Part of a small language model's weights.
Architecture: LayerNorm before each block, biases, tied embeddings.
Training: a variant of Adam for these matrices, 493M tokens.
MLP neurons of a small language model. Each row is named by its layer, matrix (up: input weights) and neuron, and shows model dimensions 144-239. Each number is 500 + 50 x the weight over its row's rms, rounded and kept within 0 to 999. Numbers have three digits each.
A block is one neuron, or neurons of one layer that tend to fire together. After each block is what it responds to, as a language model described it from the Wikipedia text at the highest values.

L21.up256:468500457575471396452501451442380504430489490520583469432444518495463535499439476479467532448519636572451495476437541503477486465523454480497496507451510448500459473516538511488467520530519409535569462474560512646435550522521549510511545456555507453517536500409503469469497377541484515456
Periods and commas inside numbers, right after the leading digits, mostly in tables of votes, areas and times, such as 232.6, 36.50, 4,000.

L20.up169:526488537459496472509464508513440565476433507499585484468471484521568502486488515545565502455402455546510528427461551465511499529499506426554557521514644515448475450515442535470567474645505531588483502544579449475490574561474488475521579579465460380450600612542478555465462572453429599509
L20.up666:597480434455443463610573427465520463510585585504591509519404514572479507505540570505511456490481448499517484518391510482546434483523512454507473487565598530585441550438509575503463481635496498547450548501528557489539468462471540414492523511507541519492547529512471477488377528468493583413
L20.up755:530497555510453542605471539452477511479474489480562529506511609461486548522509451521500430408620522441574465496514493541489373494432574465405426504559530485543557511463512514580434512527582521606604438407567502504477433540499499476471483459536455513466546453498538412499532520516481504371
L20.up774:517381392527442406462513474521454491454581540509546531420526509474490519531565470481490513509439409474533471588424459473498533549507589523432509430515581479586538476476477595411435458447539530545483563498525442522441682531520546484585484475550485551374531528509441468474405552550556456488
Numbers that complete a named label or designation, such as Route 11, No. 20, Game 7, number 35, and score or table numbers; also scattered word endings.

L21.up684:461508509565490498527459515456515529503407523439511533482493528462568568520474421460523448432583418567499468430512529484462519430474489485441471554455532531471428427500524538443531509519608521458615487440572491512410471440529561515439571540605571463536513449432517475488457489498430500490
Sports statistics (table separators after goal counts, "in" within "9 wins in 12 games", "win"), plus direction or side nouns after "the" (rear, port, left, southeast).

L20.up55:513416498519498500519503537515475434508491484504528506519530511548422596602488486468565461401489545562507547602484499508453477546413487537470369542492448477447488448503555471466523491557547515481460477482539467548569422538576435532436445408602406440457531512471601504416508493517451495488
L20.up295:502507510466522455554501502455393501530465413367613517505450525564492545487517448369537527447422550510427493517473565517428492538497455479547554553518480446473585514571467376489417496565527561489471518459570471502484453531481493502552516393620435468534497427537537548479515502498436530542
L20.up381:558555498503477460504556438465522433496545550497518519415506546581543585525492449552540488534471589468377473434523467423471452488371469546515373607500556588579483506484537518527426495461523501477409458450555419567485544473584571495477588432534466417511518545543506466393464416482488558542
L20.up909:557595463505557444512458469436552434552547559520493537472487536525562583512605444410592474429513506474543467493459444501366454492485458528555419535460494498455457562501543467438507507509516473454462495431499480544548507452454408542548506602472496474519525484426447480451407440394466467457
Transitive or light verbs that open a verb-object phrase, after a subject, who or to, e.g. took control, take place, gained, granted, made; weaker on numbers starting table rows.

L13.up394:572475418484448485484493424483465492518570467617532541502450607502506520491515468523658490470455478520454443467498520413451507461526514419487507506528494477535608565386449540575423502509453545560414462511559498472497572420506420538577506494504516450526513597448460491516428465460475508530
L13.up573:568496428485528502477546429485496510411521443493517562474390483482505511514581492472655579479492540583474539533413540488453468426481405504442485450521496502519589498459516463522534559595509555495400519564552422440482516493492517501440502552511494420522563495590469537468484532511434441507
L13.up907:529560354543483468550542412488450495489502357505467454437518511523458537610488428442535578460501467511589455483471462576450469453525415524436524473600438525519632523509543522541486516514507533445475557487572504463500556450415473529613559498467542525458549543549448583566427437504462512491
L13.up909:517455408485480484542513468541448482600490480536567497478438561442489618509530487436500555437404552563485555467462496472474434514534480435459502510554609501497549477491393504563492496549577491559461438551517508502544527536457546513463548467598480451423601549475423472516391498447506505413
Numbers or final words that complete a proper name, such as Ward 3, Highway 10, Submarine Group 10, Route 185, Ballymena South, Technical University.

L20.up60:519471532536578482517462472466430494484494516556587455446493536505548591628515476496532421501537470423478414463450499581494473549556439453400511518468526484518505552502526530584461498433624541541472626523534474513451589548559504507530404512561469349443594477518484421451425464470522516415
L20.up366:468519454451514567567471425519581413495526462501571521446425486490538486535651518594517392508369507502553532546450536494473530466512552387592516492554481557417503517527563478596492585510536578462486461609474440366524515373510499451522435424564504430464514484524480460460592453530516455486
L20.up450:453548477542471540482402449457482393482578472509463492496428482514500568523544536514534472486484533447422505547464499464470538414467522421613497459403523551460493611471529454488502625549571590516508585533536464575546504369532488474456470480506537417439549447483527481512536439428520544489
L20.up757:438470481404490531572512572525565448482517526415499530426480516498554483558568507561548441459535360432467588466492500442443466480506502428489468544473511527532526589507515461495468509465605474493502621498453453542509501551602437562561544555558468496478522503467569405529594412498474513481
Day numbers after a month in birth/death dates of Wikipedia biography openings (April 3, October 12), plus commas or sentence starters after dates (In 1921, He).

L13.up133:457370582490472477516511454583543438452524454485512435479627547567406437550544511529594549459544617533497501590532512584466442528491549493548493502530465484444460421520537504505588549502486491526417573545491485611480456537511481445539454430507440494495506471568472510471547544373517589430
L13.up784:537455410510473489494565410503481519497426454527463505482501518509513439509516584498469468460528568473510456550513485544374446446431602494564510571475469467489475492569516526625489544455573423515512565524484425504517474546557470480479484437490540411522520522553478529386475514472513608443
L13.up869:499486542441470470452535570454436438445471462480606546477543546477390541495515454512582488462463674531403486563484531517452487604458450501517424545453450457456527536537541467532536500479574610518499627474494467487505423526484481434440578458536422458501529406556501523430499461442541568469
L13.up1007:464495441510523498487639547439448530511494503384522566500493556482423554584532563476543432477473627492448550536533471463447416493467468551476486532477453492504549467510537435442471495509499476514555521465491435476525466537496444436498542457599561480484564469564492570410436462509542548462
Articles the, a, an that begin a new phrase, strongest right after an opening quotation mark or parenthesis, as in "the level of confidence", (the Lucas critique), and after line breaks; also table-cell pipes.

L20.up3:428460491598406443501473488383487476521477555470601569464508496493540475607493559478543422503593573542466615517537579497439398405453521524452546511507551551450459525466536486430448541532436553475509522499608432521444524483518474505480482494568497449545564393472543530426528462458513530467
L20.up676:499432460521498442512477469452532414458556541464550503440454497449421474588485448507525483362518595457525419471456447478459538468509534507494446510511474472491426558498537466476507561537527475562515488392465559440459509425639457459451462435513537493468649541549583492445462495450510496494
L20.up853:456520578507437439551562458431471398429437370465510472486429489503384509487527483460497415419602608511506443533535498474495497430428604514487501519489464491452535586536513483499518499637555510465556538499478519510488525479527424479503584494483542516532567526471496541446558463578482508469
L20.up997:459540499498401365456580484463500507489542554517485522496538518512487556515493512535534477412517547515452465540566463500418515411504507496473498476502475599505515501499664502547420499565519395518538450413547472460510471449526517396494449543535527556523508517501594498436386472502433523453
Separators inside numbers, mostly thousands commas after a leading digit (1,508; 4,520), also decimal points, score/time dashes and colons.

L21.up349:424478544484509395498594498496478552504517468465492491482552508534533490492525501539547457514520555567444465449465458462460497515538539449479514550498457465499541527535473502459500473507531462442547487567432464539581496485687409455586543419503611474536484482518529519494365545453466489544
Mostly the article the (or The opening a section) in encyclopedic prose, often after prepositions: in the, of the, from the; also a parenthesis after a species name and heading markers.

L13.up239:529499360604456520477499481501340541468518451520513509465427550495447389591490488453483635511441520426507516509429408483451580538482527518479475518495502435467521456480442523541490468474508534528450492570607455510429565519537536481520583426593519378376561530483441472613394510520556529526
L13.up455:533492418557482512477490475555380501546440494445485481461559539554490457602467507429473503465473456443515519516413420428493502509451464497517435480456550518541508455468527513559460495465568480551550573447598408480455580501553465468472536465467467467476494498472447553563485561518437507347
L13.up797:509517418523445553493506493504389504509514461551586494496486471437544525543490537520550500449498489419564478482471452469499536545490513492519392562564477516453491509505517561539462471500523571471543547573594479435499533490492553493534462527526495374363588556479509444525492523526555501543
L13.up919:486463472469491491532542518473358555548493429579498509483478526559580564586479446399594502463449423455490468449472387392457560528485521493520459566516523412513504455439510557504470432434637488497491501437556421477454556511477498517605490562507565472462538499466544471651445503513549555449
Pipe separator closing the last cell of a wiki table row just before a line break, e.g. after scores, names, totals; also semicolons in lists.

L21.up58:522488422533568490578479541516452492465586484571580570489489507490483558475510557528514436457516456520413492454480516437544443489498460400460575466475580509586495503448538518442424551485471565514395541473482572592549600514453479554512435447496478462337612563516539466568456515538506518491
Short pieces finishing a proper name or label, mostly numbers after months or labels, like March 24, Act 3, GMM 25, and middle CJK characters in names.

L20.up83:562513536545491425514472469507415473448444467570566475418543548483455467538489514542510532509531478569475495507497479569465456567519449446472470543482531536490405532537525512524432468502524477631491555580513524504392592516556561506573526429440497541492548490485447446496476512511534565431
L20.up591:534549511471524419434567471489423573552484526484533517510447500446513514564504468368566519415497455514580531501466521521469576543503389461402488548549557541595549562409491481539529541585505634476431552500625499504548525622403449527432444531516538491534522509481551478424580526496487446467
L20.up594:573507441425583491504493490493502546425556544566510473413458517538537476487539467557519450485455456563448472449522445463509538548505450474434433489445494495492588557540570584383618451433586466404480526535484550452515576449445564531498473550494529523389645566496508510542468516497447549585
L20.up852:555424571574527483541512594538502481505476609517643428369447555410583568509425459498445504486585484509526441467470483541470376559456531425508490548609469444523508582499488548518560442517521544515483558507443484496452565527472513494577551467556508457423548530416572502475571518514512540513
Final digits after a decimal point in numbers inside wiki tables, such as times, scores, temperatures and vote shares (67.1, 24.1, 13.150); weaker on closing table pipes and parentheses.

L13.up143:560503465425491483454490502451560409462468518494568497485499601530535621508553428486539514392520453520537476524520511411487443490433517464473355560575542471485484516473497476473526501541514521452547526513513447471496454505454579500434616559525396506473533448525603443543459534458417566428
L13.up585:538497493415450427534578514500406433521417501509451504448479592527567515511525507477537523430456561430490429546426539470475520588468498528658419574509503472516515474542476558585563491506611520472491512516554501530510553593478499478503492512498448475500536498443541442512543516528481478512
L13.up685:486599541507527441481528536392522474474481537419585483448496607560538552530505512505487335386541529432504453559460492534395455484398479486497439600518469458453477494514602507480473522524506512410507540460545470499546487512550450360488501464445470447505541477480522470485562513506563490447
L13.up928:544538444417532485457568549452506436477550518440510483482433578493516572503503467553435506441496447410472422471491491445417515597460545472568445635542587561543514461428476553526460507507607559540455479589574474523471547527485512497586570547521489599467559514431508388471468432471430527531
Verbs after a subject, to, or did not, often sports outcomes (runs, win, earned, receive); also pipe separators in Wikipedia tables.

L21.up964:489484405584508427457528476456468463405495445557485581413447562492458517561519534567523438464600577494510569542496460568412502538449510504383520520464607504479480480479468492413464477605511569508458585408557470546558525493511449395503500521548512487484552385533454517471397617438572496486
Punctuation that closes a text unit and precedes a line break or new sentence: sentence-final periods, the last = of wiki headings, trailing table pipes, list-introducing colons.

L13.up114:518549498532580398528490469476504497523447514485501585419419521454429471471516535514473411468468508483560472479463549498492474466486452419487520511526559456516564600444493467464489504626544494571439526459517521537491524492440435510528525427447498566474551589512504481512556509472451495587
L13.up382:471593479495546452474471455454524466544503480550585591478381513446518463529441581548475520429458474478498516476440458542390515464534415480542523564469479541523523581393506488498387507550484402439425548461541511505567495452523427422533511479490571454493561621428484428530591476467514503451
L13.up560:474517574482429401506503517447471459569449493471615573464527489465526503533476409479540486448511485614497500569452578591477503446552482531450530488495482475485516445454510492542395599559479467509550519491632549553471606502554564527465532426577542478502590433493532506408457527498485541429
L13.up904:501459461470504375572506491446460553524568539539596587487508510522477415514462588513475424485472560530520491492526473470488485438540485504568529540591536559466577603504534420505378515610495417512503496472460400476526486472489359525589468440553528530496526554508477504463555494463485552533
Digit chunks and separators partway through multi-token numbers, strongest on longitude degrees after "°N" in coordinates (119, 79, 81), also comma/period in figures and dates.

L13.up296:434638431526462537466559399448533440556493581492473542431537493574471527519545523442560486473485656444509488426513434444451507497489537494415502475414481532518535494444482558503512512489453437467452434453518490521457472439564383370453472470488468427492491515576442647504435529551456515532
L13.up562:484535497518444512519532432486477412468495533523578517423525481521367437488548422493595510490427666520456482552453538487454533504461538523514449427532453524587570470505496534516485460480449557504509500506564519474480486545487492416493474386549471441445529533529476533439370532478503501409
L13.up570:402517422528442455476517389517526452471455574499472530447511540432475517539507444555547478480500613499504491486502400455457565551564516515372411535441443495410470521453410660498582491440453516560475485460542471440481496473555496412469460371602555408511530496423521495486531508539552560481
L13.up616:538532472510517429443468469438440542500405510535481560491491535464557518491499464372515471434564475555567543440536385488469505601535442451474402438513549544539539474474564477493461459500479426435400423411500547474546508498464410515501552535477434404467543536411441544547497541502538545456
Mainly the adjectives high and low before a noun or hyphen (low bunkers, high ductility, high school, United Nations High Commissioner); weaker on numbers and word starts in tables and lists.